Weights of a small transformer language model: MLP 704 SwiGLU, 7198 steps.
MLP neurons of a small language model. Each row is named by its layer, matrix (down: output weights) and neuron, and shows model dimensions 0-255. Each number is 128 + 24 x the weight over its row's rms, rounded and kept within 0 to 255. Numbers have three digits each. A neuron's up and down rows have the sign that makes its largest values positive.
Before each neuron's rows, "fires before" lists the tokens most often just after its 100 highest values on Wikipedia text that the model never trained on.

fires before: "ord", "ent", "k", "og", "ip", "e"
L4.down389:149125145125128110078191111088118123116154157105094108142174120115109162142163113128123106123106138197150094156081103127141171085114166129154119104095155132150142141151139177155160095103121118133124126115106129121149105158112125147141175122107153101175125148086119108164125152115098131128138138160170116105144157085137069128134114108120154118089115134112128153148089135097125123146110110143146151112134160125175139122130130089126139095120100165153149155094126118131153163095128140099133105122122172109158146088117158139067189172116127125139146112099107156133141105102107135119123156062133123143103187113155110165119125129102108114094089130115160129141111151142102117143102135141147143146157103109098140110121129126117096139111097125102156123112121125148126116144126134

fires before: "\n", " He", " H", " In", " She", " D"
L11.down581:139127151190138072163161099117150131139163166168138128119102097121131146103114147132087153126104159140138109096128130153115132092116127100111145130122125107104117144174165148138131119131189146098137150132161124114140123098088041106163147085143117126163135118123097108111147111164115079155116156167147121142133146117114135173139132139124104121125110132139138153113121159131141134129121092166158141141131166139109134140134135168124131121075108113120111115110145103134134113119107155152075138134155129115135158120129176098093145059148136126130088123132137089111122082141127146128132119137115170151133157126130100155172158128159115088098148123130157160106121105151106115160143092162125120074120109154127124141174134118078086117102119136147135147132167118169090116143116158

fires before: "\n", " In", " The", " He", " H", " D"
L11.down567:138109117114133140161173121112131088149156169110127125093124087124108117146102159153137158123115157149133156128119100128104129138155132117140099114134114112144099148118149176119155110154210106143139136152129162132108118074077138114149130104128084135160116088105133158146162160139144128136112120105113181153156161132143106142123075131129092128147112153103118114127133134132118131114131141168116116169150181153135136130130103119110116103098127132164100119146147121080114096123130117161114144156097164154104131128132141100121096006132156141147119128104128099146097130156138152156131116153120143106121108115127152145127158117119102136128116104187152150117123102111109086157159141115122147126122128125195159171122127129114092131141163180115088128117141120131114103138139155

fires before: "ild", "il", "y", "ied", "at"
L4.down494:080151120147148132132126122108152138090109111159135115078129117113118151152102120162192121146135109114145113119128109140141078147148121134141122143118173110122121162139162124142146122146125138139160118134132139161137137131095127123189153155162133088159112085142140180128189157128104052123127122150128085097175131110147106106174144078129104145165136142111110143095171160109117110126146110129091139124149102142107173155181117113142100129141100112133102174159127109120108104104139126133165131112150172140133123067124056126150149136113148155122107123121115124130134152151103126147080106165119109115091132152102138136122170175082150107126138089114143139113147122127096138125138141129119160125123123113117105135122148114170081101162114139115138122127117127125154086156142147

fires before: "le", "ag", "a", "hed", "in"
L13.down430:118088120123150149120102096208150187146140113140138178107122123109107135133134148145112118126167137144136107090141108088138130108136115151124148124128161138151112095134118142114100113096077112101124144165179129124131157111151134144125106125114176111178130127143125098107112113175113170169126166110103138136146109132099129142135093152181111131163150155138113084136104114150154101176142147148133129121108150139095151153119130085126146117132127120196111124116136145142157141106124103140136110129154149135160137126152114118072123050149163155161133100118112108164154107137076116121167133119108167106135133187129140125150095165121117148120136107127094171176123114129128142097111118155094159125133129127137145178101112138126160117119085104104113154143110133144144124100113113

fires before: "\n", "t", "n", "land", "ed"
L10.down677:160109100147112154130180135093121096138104142116114166103135123100145150140150119131130141122119159132104140125150162169159111117121146122100129093140181134117111136091072154116107170162127129086139133156164123178130122123130164105091093123133095156096131178118120151159164119106154112137156085144118148178113129171164129136099131092164099161115148117151078099123108118116169141092086149132119157143141130172115138148157139121125150084140117141133129162130139131130094108145105152136120156086172135123109123168077151104120157111144128142136152126137049096101154158128130161139109155088120136122178138105120119121143115120145150106147102125105115109083094089130145144126121127109161147152110155126108115115139140159103122141126108105191139160123154120150145121150143113

fires before: "ed", "ing", "ur", "s", "ure", "or"
L12.down557:097156148086085128149136134116153106109133152125097119177163110113142125164121139102070146115144123182123168164106139134105133116169103138123139122177135105150136150127154115082120108112104125135124169157135107173123117100084137109127091108124127139142154126144078118136107133102102094140185145131160129093122173170083145077111147088111144137120148142115111102128126130156124137131091124123134121123136154130150140150114151073141152132159150107132141159137118139104127149111103117142106159170158111104169186142126121143176149020098113124132136118114120159103144140110117180139121103143126111118136146107146168135136118116153130137109108099127117137147145134121163131154117115154153127145101135112181108133118137170138168124128136099120080127103138095128140162112147137

fires before: "\n"
L9.down321:136104129095136109131163149138164142123134110124119120068133095138121154156083123134107132124172132142130145097108131143128104160124119124096114132146135153135127130158128099120157138160157154128132129122149149113100111097099103132115167146112135137125123138144154123122059159127140117116158103128126148153111120089148084134156185145108188096066181141105129147162169105098170110182132087157130134086112123193094119122090104151110109112121127105129116130122118118118119083116151195151108122122135152118076127156099149116127116176121139116125129104104088117144114155109096155135109150077141136093143122139141115132130077156099145133130133128138164143095123131147090152130163145138137136156111139114107123159080122102093143117110144113149148136109087081087131141122169117

fires before: "ub", "ass", "os", "a", "ose"
L4.down371:115135111131156098105092151106145091123107169081145142145176106122145135126170103130125127102140150138092111128098166159102141128134076143153166164099123143141132148105143138148134124121138163110110121142118082119150113130107068100138123116140118103073119144136141140137137137125157114121167150106169061126079201156090115113123133117137128120128175127118183134162107102128152129132159118107097097143148112117197139110149156128138142128143132156125146144126083117121159117136142130142157192123155113125156122138133161121135109153126098107145089142151076120128113165152142142112072143092111124121131126135131106103108141140178157139122122122136115162119156117119159121132131123157129095127135155081183109138178149103083131161093155149096119130144127146163126147127122134

fires before: "ord", "on", "ial", "ent", "if", "og"
L8.down390:120107162157131095121173110160122122165099157069107119095114107113108130143077132130153112103122143143118099122074098109125138133158118123101160141155129141105125160170155129128133126149130124132116101143105132123138118130144118124156104121182114130092120134152125137160124146133067087093149123129119168145171084179115122123113146139068123138134166124127093166153094147139153133160133133138097175141096145115155083092133132127118126111133103141133094159088143114133154150131124141105122159091106117133148120116109144152109121132134108092068131122138148127124124115151115153132104132093141133116112099109162076091165176100130120149151116087176178108119116136147105102162101167153115147130122123130084138081140153161085114104135126097109126145096156167167124090101128136

fires before: "ass", "a", "os", "ub", "ose", "in"
L9.down444:100094096148112101128088154139126111138147101102157102126109102112169104161143145118126135148159118124129128108108115129110144123101133101175088112105115159123142091141140175128170111099133128125125180109153098119159158106162104128113132159159132106119043140152140130139099135092126113131118159114123122187091158095126130075135104131113128104141164156159135114129086143139139138150103103138088160142090126143130131148164130096148150092089136115142167116127099144138110159131152145160154137124119160170148132188102139137113110120145137132118146154140123130133122132139090128135152119151136066169097161059104112107141097155139141121160128135111092108132132119141118100129160160107106082128116122106144140099152123126141105151117172156126092168111104096121087147156169140

fires before: " the", " a", " two", " s", " l"
L11.down339:158140131111118173136144126176136113124102143115131110122206131143144124132157103154134116138146142097132153149120161128113109143111097096115087126129121082121117144158121189150124152129134109119110136137147123114157117155114119093123133158166113145143122110111119120107077125165118154146131154105128147148109106131178098104098111166097143115132158129111160170127075117130130123092163133110093131177088176158116142130149170144132164121160137149151135172104119107131156126151127127180143129115098152142125113124147109141175131104120109145161107185055088120149146159167138117118149139094126151126132088136160141149157175130131161159142132118171149110131114115155137148103153129083153124133099159138110142085123146117151146060143159159132118127124106127102154145151140144

fires before: " the", " a", "ed", " m", " that"
L11.down315:161117097099133144141125128197112090123072133151116146130170104123169139095141125159140153130109151123117137141117160132069105123104140130158105103174108128153171126120084140123135119122099116146111111138111162139147089141142122126113094091129050110164125126133118105093125149101139153117155158088124148147106152140172127120141146085171127137159138120099164088147147180158133124105124156118121135135138176111147152110085043108110130098116119123156132142123139121103133134103083150163153196126137120135112150094073134105140173126153118133139148116121094117127118132156144092148151111123153122146119116096112143111146130155132165129110100129138148136118104116133128132149158116140142113114144161147114163151113158136103109101144104087156098115096124101121144106083153131

fires before: "e", "u", "o", "i", "a", "in"
L11.down547:131111130143126157138066155136114110089126132151162154146160130092115108103123094166148130115152107086117118161107135141134136163145121116090127170100144112138149109146136120170134175100132118168133142132128137115161143118096123126142110148132126128126177156153128168129097145111123133142122110119144131127132098130107157140161155113145157090140143090112117154116150163088153122122133139107109151124140065085125124105104098133123095133123144099126071116109141136167122077113154173113125118159173086154134117149130145147126083138147104111143100128114164139123130176134108155111091123138160094072166094131124119132111052114145092116119100125171151118119151137128156138133089172074093104097107142116150121152135107152145069162145119120159132119115135114139136065133125113

fires before: "y", "ral", "ies", "in", "is", "e"
L4.down593:139157128089137160133136141128169147128143136140157146154146150118121159088112121135155111149158169129109092138101095115152165126130137115129103097120157137094141110121151169111101103139136122138122148124145135118160076119096150083171152164166143129153155147109147066157135133168174161105103109134106116164125124124076120107153135087179115081142079156129100133090179079148108154116145146143117127119113108136132089111125127120147132120134177109100070141118128105109130164096104186131134143188092156147140129151152129079104162149157153121140096149149148131111093121125141102120102092105174121112093135131127103132120127159160138132120110133150184123143118146148122149147120116084098116104142146111158134127109117148127115122157138134103086152115107134123108122111113099

fires before: "ed", "ing", "s", " in", " for", " to"
L13.down213:137114135071167110114105091178106152065113105156136141158150117143129125145177125132150155129128134093084103148124147160121139126128099172133109133127133167098136133100140113081151131120145138076124161147166114158125167116145127150123077143132139101132131072136145162119115126172126125106159124154119140128118158159085123109133109100163154106142187156155093146116102123156112109109109124138148108133111106101152142121152116127156126126119088119164127125164136125145149105114104125106124130102147094113155113108155146117151150100144166128104135110141154136136115113158174114118116139111121148128090108103119154147179152162110145115105125116127130142101208112124117151143140126148101152093111113113106078147113108139161157153082198150108123094089137130168144162112103141

fires before: "ass", "a", "ub", "os", "in", "ose"
L12.down397:115116146106139134127128138122113141122122126124161142128146106117117146142180129112160153110141100129073142106139098155124125131095143152136099111166095140153108114153158173109090084095128143101098140152105141112128114126134138121148091090100142074168152098127155132123087159111125113130141121112127094143063157146177194116120087100097143075125091160143163131139135171144128146151109109140131139113132113089145118119146123127106128154079131189130101092103097112128100079113149127126122125115133182096100143149090114093121121117086119104126056130144087135153103160126102094121135145126129120126160127140089139130140115156132135183145158130143131122115105141121089098130177137171132115172141113153128120091146094102142143132095113150112128137130091153136131150138148117

fires before: "an", "ro", "h", "ip"
L13.down102:166180126076103144123126079158123129120132148140107087127127084090070114109126141110153174137160141149085162117085121106117147144175087118137153102144104166160133148103155089174120167137140119140152081149103104081121080105106156164131093143096113095153089143141132139172078133144115167126122106089133111161140114108162116106126122157132104138130097130125121105134105124122118139114110137118141054134112151166127143114120132152132095107135073093114124111092104131076132106145127138116097118136146180121160101149112128139084142133118130080109119110127161149113127139180132072136137134117127133120130180102156129108129113131128118110124118118124118136151103177087144146140139108124119106143110127100127158110089134096123126104125102130139125129119145140101165139146133130

fires before: "ord", "ent", "og", "k", "ious"
L4.down362:126103158158118113131143088124094145160095141109065074082121141093099126091102154152164110130153096119138137107145105117131140107139173117112119154103130110109103135115123117137155119193094147127138129120122156148164146133166112106084111128133146151150138137102104108118158154127107108144134134209155109087129142086105112166101124152066128163089124105126143165123121166096137137127115106131124146101124155077119127125131109160148115114132104202088120116142125144099167125129098142174125118116100114098181154112114171166120131076122088152092143104106132126147156124173092132145132127122109100108122110115140144163124153114106098114127146147134120125121131153131108088142090144139132132124131181113159144130130164152136130141131123148090140168150109133152123133150120123

fires before: "ild", "il", "z", "in", "ro"
L10.down162:084176110098138111136123127124152158171142120147095112106108138132117156146126103130109105131169149103108109138094169055134103098166094089102138116129125113086092098146134153104135101147098137095133141103134120154136135123096106099131128106113134133157133130151155125118147140134125117137161099134135124138122098105131109137179141107133141140108162145143121088108130128099168110129148099116181152133175131136109107149167086094116151140101152111133130141108168100128121124061114141181161158128098146148157091125052097106137132142113193133124113146153095120142166153148099163136114101134106132098113122146122126130144133131168120144111091119136116130160147103126135096129125105139151137095100175107159152101083104120149130079148117147175095139098108087104143127119126116

fires before: "\n"
L11.down145:140112064132134104158107134115156094141138108100155140139142093123133169133111124134124091120109152130150116098137132136151142134131181096086077134108127118135128155099157138101140132096159090121135147139142179110095097135147075096153113098118127133113119118147139169120149128111115098163110149149117135183122107115082100108092117140125147138100163094123161153144104143121129100132110114104129189109113140133126143176110123151142082107115093145126119114150125137141134148122101161120128134120134139081131099115154135165132087077092117155144128132149138138127146140147124147110143176135171119103080124109129086149095143097170135078125153105136114157106143089138099163114082132118159123155139142132096105092125127114114139107136068165109135084082160113143164139152101165

fires before: "\n"
L8.down490:094126118099138133142156145124164100130127170155093131110179140132153145148098128148133099099088116140136122106123161174134098090149130138105132118108156140115147159126123127075129140140185095077127176151118163118080124130110117090162100099124103147131111150124087133125148176127162094133152123129104119125146127138110117124119181138156137100095175128138098069114147072130097109141149141137142133077114111166153108127081102109140151131129121116146112165146107133104105144123153150136156118114141143112089137157126158119141115136137110160115125124164146130122167097110140156126113096118141124128158145109131087104110132101098093083155138078126138125107134091143122177178127160139135073096106108131128108134098148151072122127156153141086163115114109123151144141145092120